Weights of a small GPT-style language model, trained from scratch on English Wikipedia: 16 heads of 64 (2 for keys and values).
MLP neurons of a small language model. Each row is named by its layer, matrix (up: input weights) and neuron, and shows model dimensions 96-351. Each number is 128 + 32 x the weight over its row's rms, rounded and kept within 0 to 255. Numbers have three digits each.
Before each neuron's rows, "fires on" lists the tokens most often at its 100 highest values on Wikipedia text that the model never trained on.

fires on: ".", ":", "r", "al"
L9.up814:125057079152151140140119158146136152122088098114096145141151134132117067098110169139091107108130177139099103108168079095193155126123131138126091093144077139166140173089069131149151054123082146147102175142135088099172159131147091114132131134080092106129112131170119146078104184119144125152160118097063140092143086149163149138111180138168165129130158095128150159108176155129162183123165136115195150183142153129174116162145112157160155147139095133083121068114110068141079212089170132079122127139170138146107084077157135128119189157114152144082128118130128110137193104144097138135101126106065113135111115089150109135160080172092094056123087194037114071129161105111102183108102140116065230079124125094103086121158158156133141122150123145138135177074146077152116201139130110

fires on: "| ", ".", "- ", "to "
L9.up2596:153152145093140117138062123105193099129195130126172138140131104166090152100140099146138139172076121108109183146140121114081125140188184179119070177110138117133139057073087125101115158090097131063136120159136123133082153131130082142088158134097114073096137140099110153126151093157136129119149126106131089104151173138139157110215089123123162142202021110104123133145116170083164120189097127109083099144152134086128142104069116080080141111127123103119115128102103120157173163106101120120138086178168160092141160090121078145047161155099111072148127130216181151194177115147135082181133118124114081105196149121161162095070123110047087117127052145130129161147084120138119117179105117185076142162132160145135196120072121178150127100113185116121117119147101125136161121079154129

fires on: "| ", "the ", "\n", "from ", ": ", "of "
L9.up300:112061110139140128131132091090075203132063084161166133087158115113121174154188155159084127141105162164183105163065177083133111103071097115180136090128117183131090053136170146146167133129145105078132116116100172125176160101134133125099120149092188052123171139079108096140118112113182159149110120054092136110102118100076171132140116111072150139149130134145112122125141114168094130127133181122139090118143123142111173130141105143109158129165137144148139175149130117134061179110100143184114096188063137116135171152107153192135129118143162150163133090159165071090124216115098106096164160102176089043131112146177141155122150092077084118141153173121159111106084137132056097078103182096161156178137147137150132112146145080120125045176156145116114078178119147142093145075115111

fires on: ".", "| ", "–", "United ", ":"
L9.up2994:118145115154102177127102077127149139144090147054166062134127096154164086173163170118095089183138087108173155135088173090125067111119191155069139178083121130091138086100148153085135136173157154156159084153096085162120077141110112060175126135082098166061127155089146131108053142172156156109134117121142122081157185152106168097122167116139155102142177168165154172150169139092145086122179130132149072134125125127143140112170153108100078124132077141153116112151193147148147083054136121093127174110145090144087132126102122138145122148080128133137166070124072097122178098078125136143163142184118061117143000144142127125177127137127155120126120124120166167118064152102114139163077108137112132064191191172104136159098119156099108149140087103182150162137105103100032098144111084

fires on: "200", "201", "199", "196", "198", "197"
L9.up3544:147163098184084116118114061109121160089138177101095165133127100196105051133085062171137141146065135147147121091089132144085105065125167131163111129167163117125112184116078114136128109129186112209109110141123122162129194128093083114207145128110164182132104065146136139095131132120094096098115153189142139172131068137150126133112122135150068105094165120180166099067100051144104089113118059075109077150133082097081123114083109207096115172117149090096144071103151142153116181136178086112100153116112088124185144108080141106144096164121103171123122144194120183133148113140152151174141091169119120109125158143194073148139083084119162140165153158149145123186190113125129109107087134083134127143163116121102102145104079150154130170089101126071178140085057193103127141138135152

fires on: "201", "202", "200", "199", ".", "198"
L9.up2525:109108155124100127065158173123118101168121124085140171061221065149123134147105041108109121133087096061091117087160136115139118123096098092127118078181160141174131163150098172160169127104143073113125140116135154109149173141116159098133109138151106136106067137125098111118099108136143139137183154121117079113122121129136158132150114176113144151075132102161134166129109086107099093127110125098136129177092131149124132145133191178140149121146106165135106111155163096148135150124169090132187174133096098087109147165113125144146105137078120198124141133126113130110120182069153137129122149115093106070132172133115170155123125142104106128151150112087139154109118196138095125169148086161094120139098199116143150146118101137152107096138149136120107144104132124108090084100179161

fires on: ", ", "and ", "by ", "of ", "with ", "for "
L9.up3240:118071127103101069186158081078124128117162141163144120171155113160113143146072076196151177101152167113089090143111085129146154140123157099100138083189089102148163133139126156109144168072129094134105170129147127103146088100122132184129134122106142110101169085145101104153156101179098122083139141127142123164094128164142088143153088106145130109120111156193120108127033157176143140089119109095176131078106128155171129108119142117149151084172102180166184126173116114110104090086122182097112142090102157153131169098026076083087091131127106112113135132165162159096130140097153120163103175152118062178158115068093064124133148148086122149169103111160084072143128136192091136123122157161130097141094202178132094180100118073120072113074066168123164133091130107080147134139063104

fires on: "the ", ", ", "and ", "of ", "in ", "as "
L9.up1150:095179128108124175167113165126130096117090104134135095149188119093152069122137102133170107126120167125132122050086146141184096082098107178140136148149160120114126128147116165121162079111151131179121077112167073132151159084090094135141069143191142147187154113160155085138145170118123133165108122073163159112095106096076038198109100090155111103117091150088135170121187125140137122055162156119161107108128149075131090118082089123147077172154133130157070148119147133147064110137124151103181160094105117097140114160159158131183079122104154095104132085159184134102157180079087172103182098126167108058115161137169137038120114155049143185147123152179119191101097129154134143143149107158130105091169113138104099137119084168112166095155175131149127129125058100097096127165137135

fires on: ", ", "and ", "as ", "to ", "Best "
L9.up1224:107175107123143136149095102115102174089184130154093148147149093172120134124185099161101116121205175148108149135107145147146109106148163119089122130173158157146153105143090116086082146158150132093168136108093132076120126163104122153103050100058121077080130104082056213099139110142108130113133131079122138129080126153153130087160165141136141103138119117162124148143146145119113125120092109098150133156188109125182154130110117125189086115123114151170224108121175106124190099092158144099182154191166092108127094164100167134150098122102121115096136133100100147148143063097133102150140145125074106105174082149136132116112078163095103112133123150102174140192079147088065167083111119142102061133134151142129117130152107070128133155087142090135100124133135169135180097130148175

fires on: "| ", ".", ","
L9.up2255:083120110134110157105159140164132165152183100136157093127073172156117162076195158137136164123094161136139164161145129132117093105140124121092065128098176122122147089106120106090114155119102090121167157122158115129117101164100070122136085126125113117142135131093150147083124117188177141161150117108127099176162121113111105088131107096143086131141058093113144133155133149070167064199116098059105114147115068028117056078068106095119114130124194094206130140115134154107146129139166122137093102151157117135195118112148081121093142119137166085228152173140185100125232087148130132130117105114129102173176088146117115100117084136102199113083147120171147134107073137148084136114098131168139178105105140102132139127106164169145113139162134074130171162112176158147180141141157167

fires on: "| ", ".", "\n", "on "
L9.up3216:121090211117166115136133101135150113153166120064089119183125096153112132183127131129151185136052160135153180084094106112080137108140088170098112123197190131058146121152158140141160089069143171110131099110176133139151162089122092103119133119109123108148153100112123147120097160140076130108122134129125131136176168179148133153084079132087138131153069142052113168170108199109134046118127112105124110138115163098177117110127089119088148179145154094126064098127131125154179088095145103085108127158098150130107097138108089099111138138117174130145147133159125140124203119111120069162172142092099104102200153103180115079111151116100175136133097086092117136171151142155151212165167159154108134129157160163066146152122165074153189126147085116121130058118131076120146113118151120

fires on: ",", "| ", "–", ".", "-"
L9.up64:097086157107080093106163132197167124093187133112136038170077057053157130100114148166080125188090121128144148145110134121170143102179169105159094128135075168027068162203090113157139150099130147124096143128097192180094164135139121082129141116107122074145133173114164139105121125175106177068165137139153117116119182145179161069080135078158192117157131095091152148145076130124174101149140121130129134087154114114131064156148143104089059091121119140161171155133172084162145077134101104151134171113116163129178122117159100135219129137046149117160165140115101140147154124139153115154138123089099076117177133130134122075139123119094166075096105104119131161149101112138094131101123158164146109127142131125118091131131188097168094077171115179185088121137054097133047119110106094

fires on: "| ", "as ", ", ", "a "
L9.up165:143183134140208074151088116193132110107110135128075174164141120125166129184146149119125081160118164162085089086120112125090126087129114111101105120137104182126094135195162183132131128190090146107159160092141147159167037127164168103147082092095192075163171082091136122134072203121101073073145140117109112143122182101116118133054105172086191098121134122133210135108210148121090102115165158117138110145139143132148173141166073163116146077172099161154150111083151148170152136105130161085126174152110134202122117117159166158108103120120162103104157112126111132086129108095171113161091119147130114179151095126101097103152148181107142128169076123126173122149147131102079086155088130135147216138169132136115101154113115093152107170148178073177172058073130098070131058148183070

fires on: "the ", ".", "was ", "An", ", "
L9.up129:115189186107123167134192137136092127146118111091133137132130100204099091144107083136173166114096101167127126124077159151160133135123133111092126199135120148094125137128114149163206139121125106218169123169103130167193091117142126074169152119093142156119120175134144113136104108128186116144130100115063133135099145099150126106134129168107153193078081124131098158087098100107199089122145127129141083118117121124086135100074168141079134136119062143172191051072173161114096097153158122142124156090152120167098181139105157070093085108096089111165118127123161153085183145152130135138147189144188168054143135117134160109142187125089121142136117124184169103065121208115117120112077137081142085103061086102119086165171164154119119103110172153161115127123126158090140167107104183

fires on: "| ", "."
L9.up1348:111166167161126141123090136171146170143154105114112103106147130123107119155137139151113084054067135174134180144140121115064106158171138114137134124173138097164090063106083189127121130127146187162133092149078201175097195138145125091210078102102112111199096061156120081150159109159203150094164131122180097121108147099142128082109141105111170143171143088069118133133088075131151096147128129089153145147125110153142113158162175152136155113118065170122164049134155144158069148121163102118121162128152127154136138164132067103147132096085122090166196148174140094116148127096108171113170138109137064064131130125110084130113101149183150080052144114110152136122105085121125182106160149136129165097094125100108151133061186112105178187104087123112116082179089102089122116101180120

fires on: ",", "-", ".", "196"
L9.up1960:105109161153149148138128153077142190152126102162162139147186049224162147094135107154130095094160106099157117113126082145123109080148126107139064158153150133128110145160180123148160130153083094073169128087109068134166153146103138146187087096119163133093137108144129141169147128123137134118114141088117114157113137146140145131178179130150156178132084144099140071165115110148102118115123137190121077105183158106136108121140160147123106097081196198122152127142158091150059105132101139153127152120176147143068081104143157105168121105170124067163184123120154114084106120090154180120141150105117124157184205134156099102143093153131146124149141198092088119120100096122137103131130115165154108106134135102150120158127059175137085079089111183125133123151122146142079127133092086

fires on: "a ", "- ", ", "
L9.up3730:154159098119120140180098179138143114060103143148153112098106112154113105125099193139102147156138166158080121089161125130119142113124054102127123218128100167128092088123144099193071113145128134117147111159137098118146147126132115082071157179108165112118184125200142137122138091156148061070122129085172130127130169155068163051156170120145131113080128110146125158104148115109068115058193179116108148151082064118158097087105099130100155124102089173159171210082131117172120133121077106070159110088086150131163079102140119167163138070094126102114111138111153099090142134064091109126096095114213123116139124134165171129136134175111153141157136148104098124157122132067086177143145081184159184124113151130131096082115159167081112071132107147128105181125123150141141062185130106

fires on: ".", ":", "3", "4", "8", "'"
L9.up2842:157154205172058132113079084174127147106106084124099123134143114121129134142102148182121152168096126096073102167119148175198074116090135112145077063152181168093142144124146195136143140198107175168167137115103098134124109141120074112177088087109077135108119107119042111113130073152136099146108110131113176136159072076152139091178108132119151138197105138078168132160105086146118113128144050167109099142133148053133105168181110168101134133132095128104125107170115123107149147153194134056062136146172152074037102129124085153137091078163181134112155112120130140136115100155115141191140162113063172125109110101174117057118150204022161095190147127100146138142125052094118184136158135168130177075101155090086057128166157172128091141096109126088137111053174145098156153094194127

fires on: ".", ":", "–", "′"
L9.up3429:128071121132117122173070085093096089147163116177126137121171087059076158090120159094120145108135138111110149160120105111183094129130088196115144143134071096191096115084089125150121119156163154052156148158116146132107102121106107167168127142062140060128102134135151065098125120126171071164084138116128100140121076139086133110154144166098103150132175040095166167096094191123121159150136161062117111156160076151157073131113126160141165080115114181099111081133077099164054154148155110112102125171138134128144092099082199088085158118088136163152129195096106106141080124162121141191116146107132115126112129117113166165152155081168116115126176108126126126131149165081186128157166121089079201154141127054112135165118117125151132144148035158138103139120154115066101138158140123

fires on: ".", "199"
L9.up174:116116133089095174129161139111127181113151109106189145073210067184112126097055078125129143168096156190139107095144149100100080081122149161155082170130161162137141193128138105116176095143183106176181129114133084147103139151131078123162121111085167120110167104177173113142112138088113104108156129152139141099122142153139120130141075117095129135175153103132149078081073131123123141146160137117175148143110188105158111104159117179179176121150189135103127111162120081124176092117162167070046093164135148112133139105055130102117108139109144123132122131099063128041132139145126120084158112170146133087110184125126097156095158166104136137172195223147131156097147082139107108133162130128121185118125224110058142131201098161171117182162140120114123174130089123108099059127146143

fires on: "the ", "of ", "a ", "to ", ", "
L9.up2963:144200097053158148140129155061138112155099124175115140169109046133165180107125109133121155124088157134140170132083122188228107132082146148173130146101132126132142087122045115121091124136171137144091114129088102136132163094141130135061101125110154178139094170160168102135111078145167126132157104114146076176121186135095143104137121090097127114088127204159126174116104087176071174123129211102109141137161118172151111133146162143109111086130108139140058160122197136121098085081152171137187129117166111135136108140116124132112072068103132114140100117052120093089117145099117179105207127134170109078121075130122175155078181168139101125121205136118128108116159178089094096067117079098188088147114128141145130080093154143128110127089139192181168111133074120159077152154128141

fires on: ".", "197", "195", "190", "198", "192"
L9.up1616:119161116130113145105130114085133132114072121159133115139130081081131107163121117119163146139131118126136108072138130120088140087115137154074157151121158135092120149125105156085147142200188132119137111122179182130094183126130144092192105126126158166170200065125169164172156142154106168117147191116158139063133134070109072133153118153111132135057139068193148133135070088112130110120101106162154126129082147112140075138125139131138129128133166150102101164191152156157165085129171092097167135135084106121124151090109140144120095107132118117158203155110050144125154104102099094174150049145104107122132136132167070195084122090176127113112162178166107096184119114173149157137190179148092061127089161157160163082128124168129110178109137136123138107144129122086137100118146134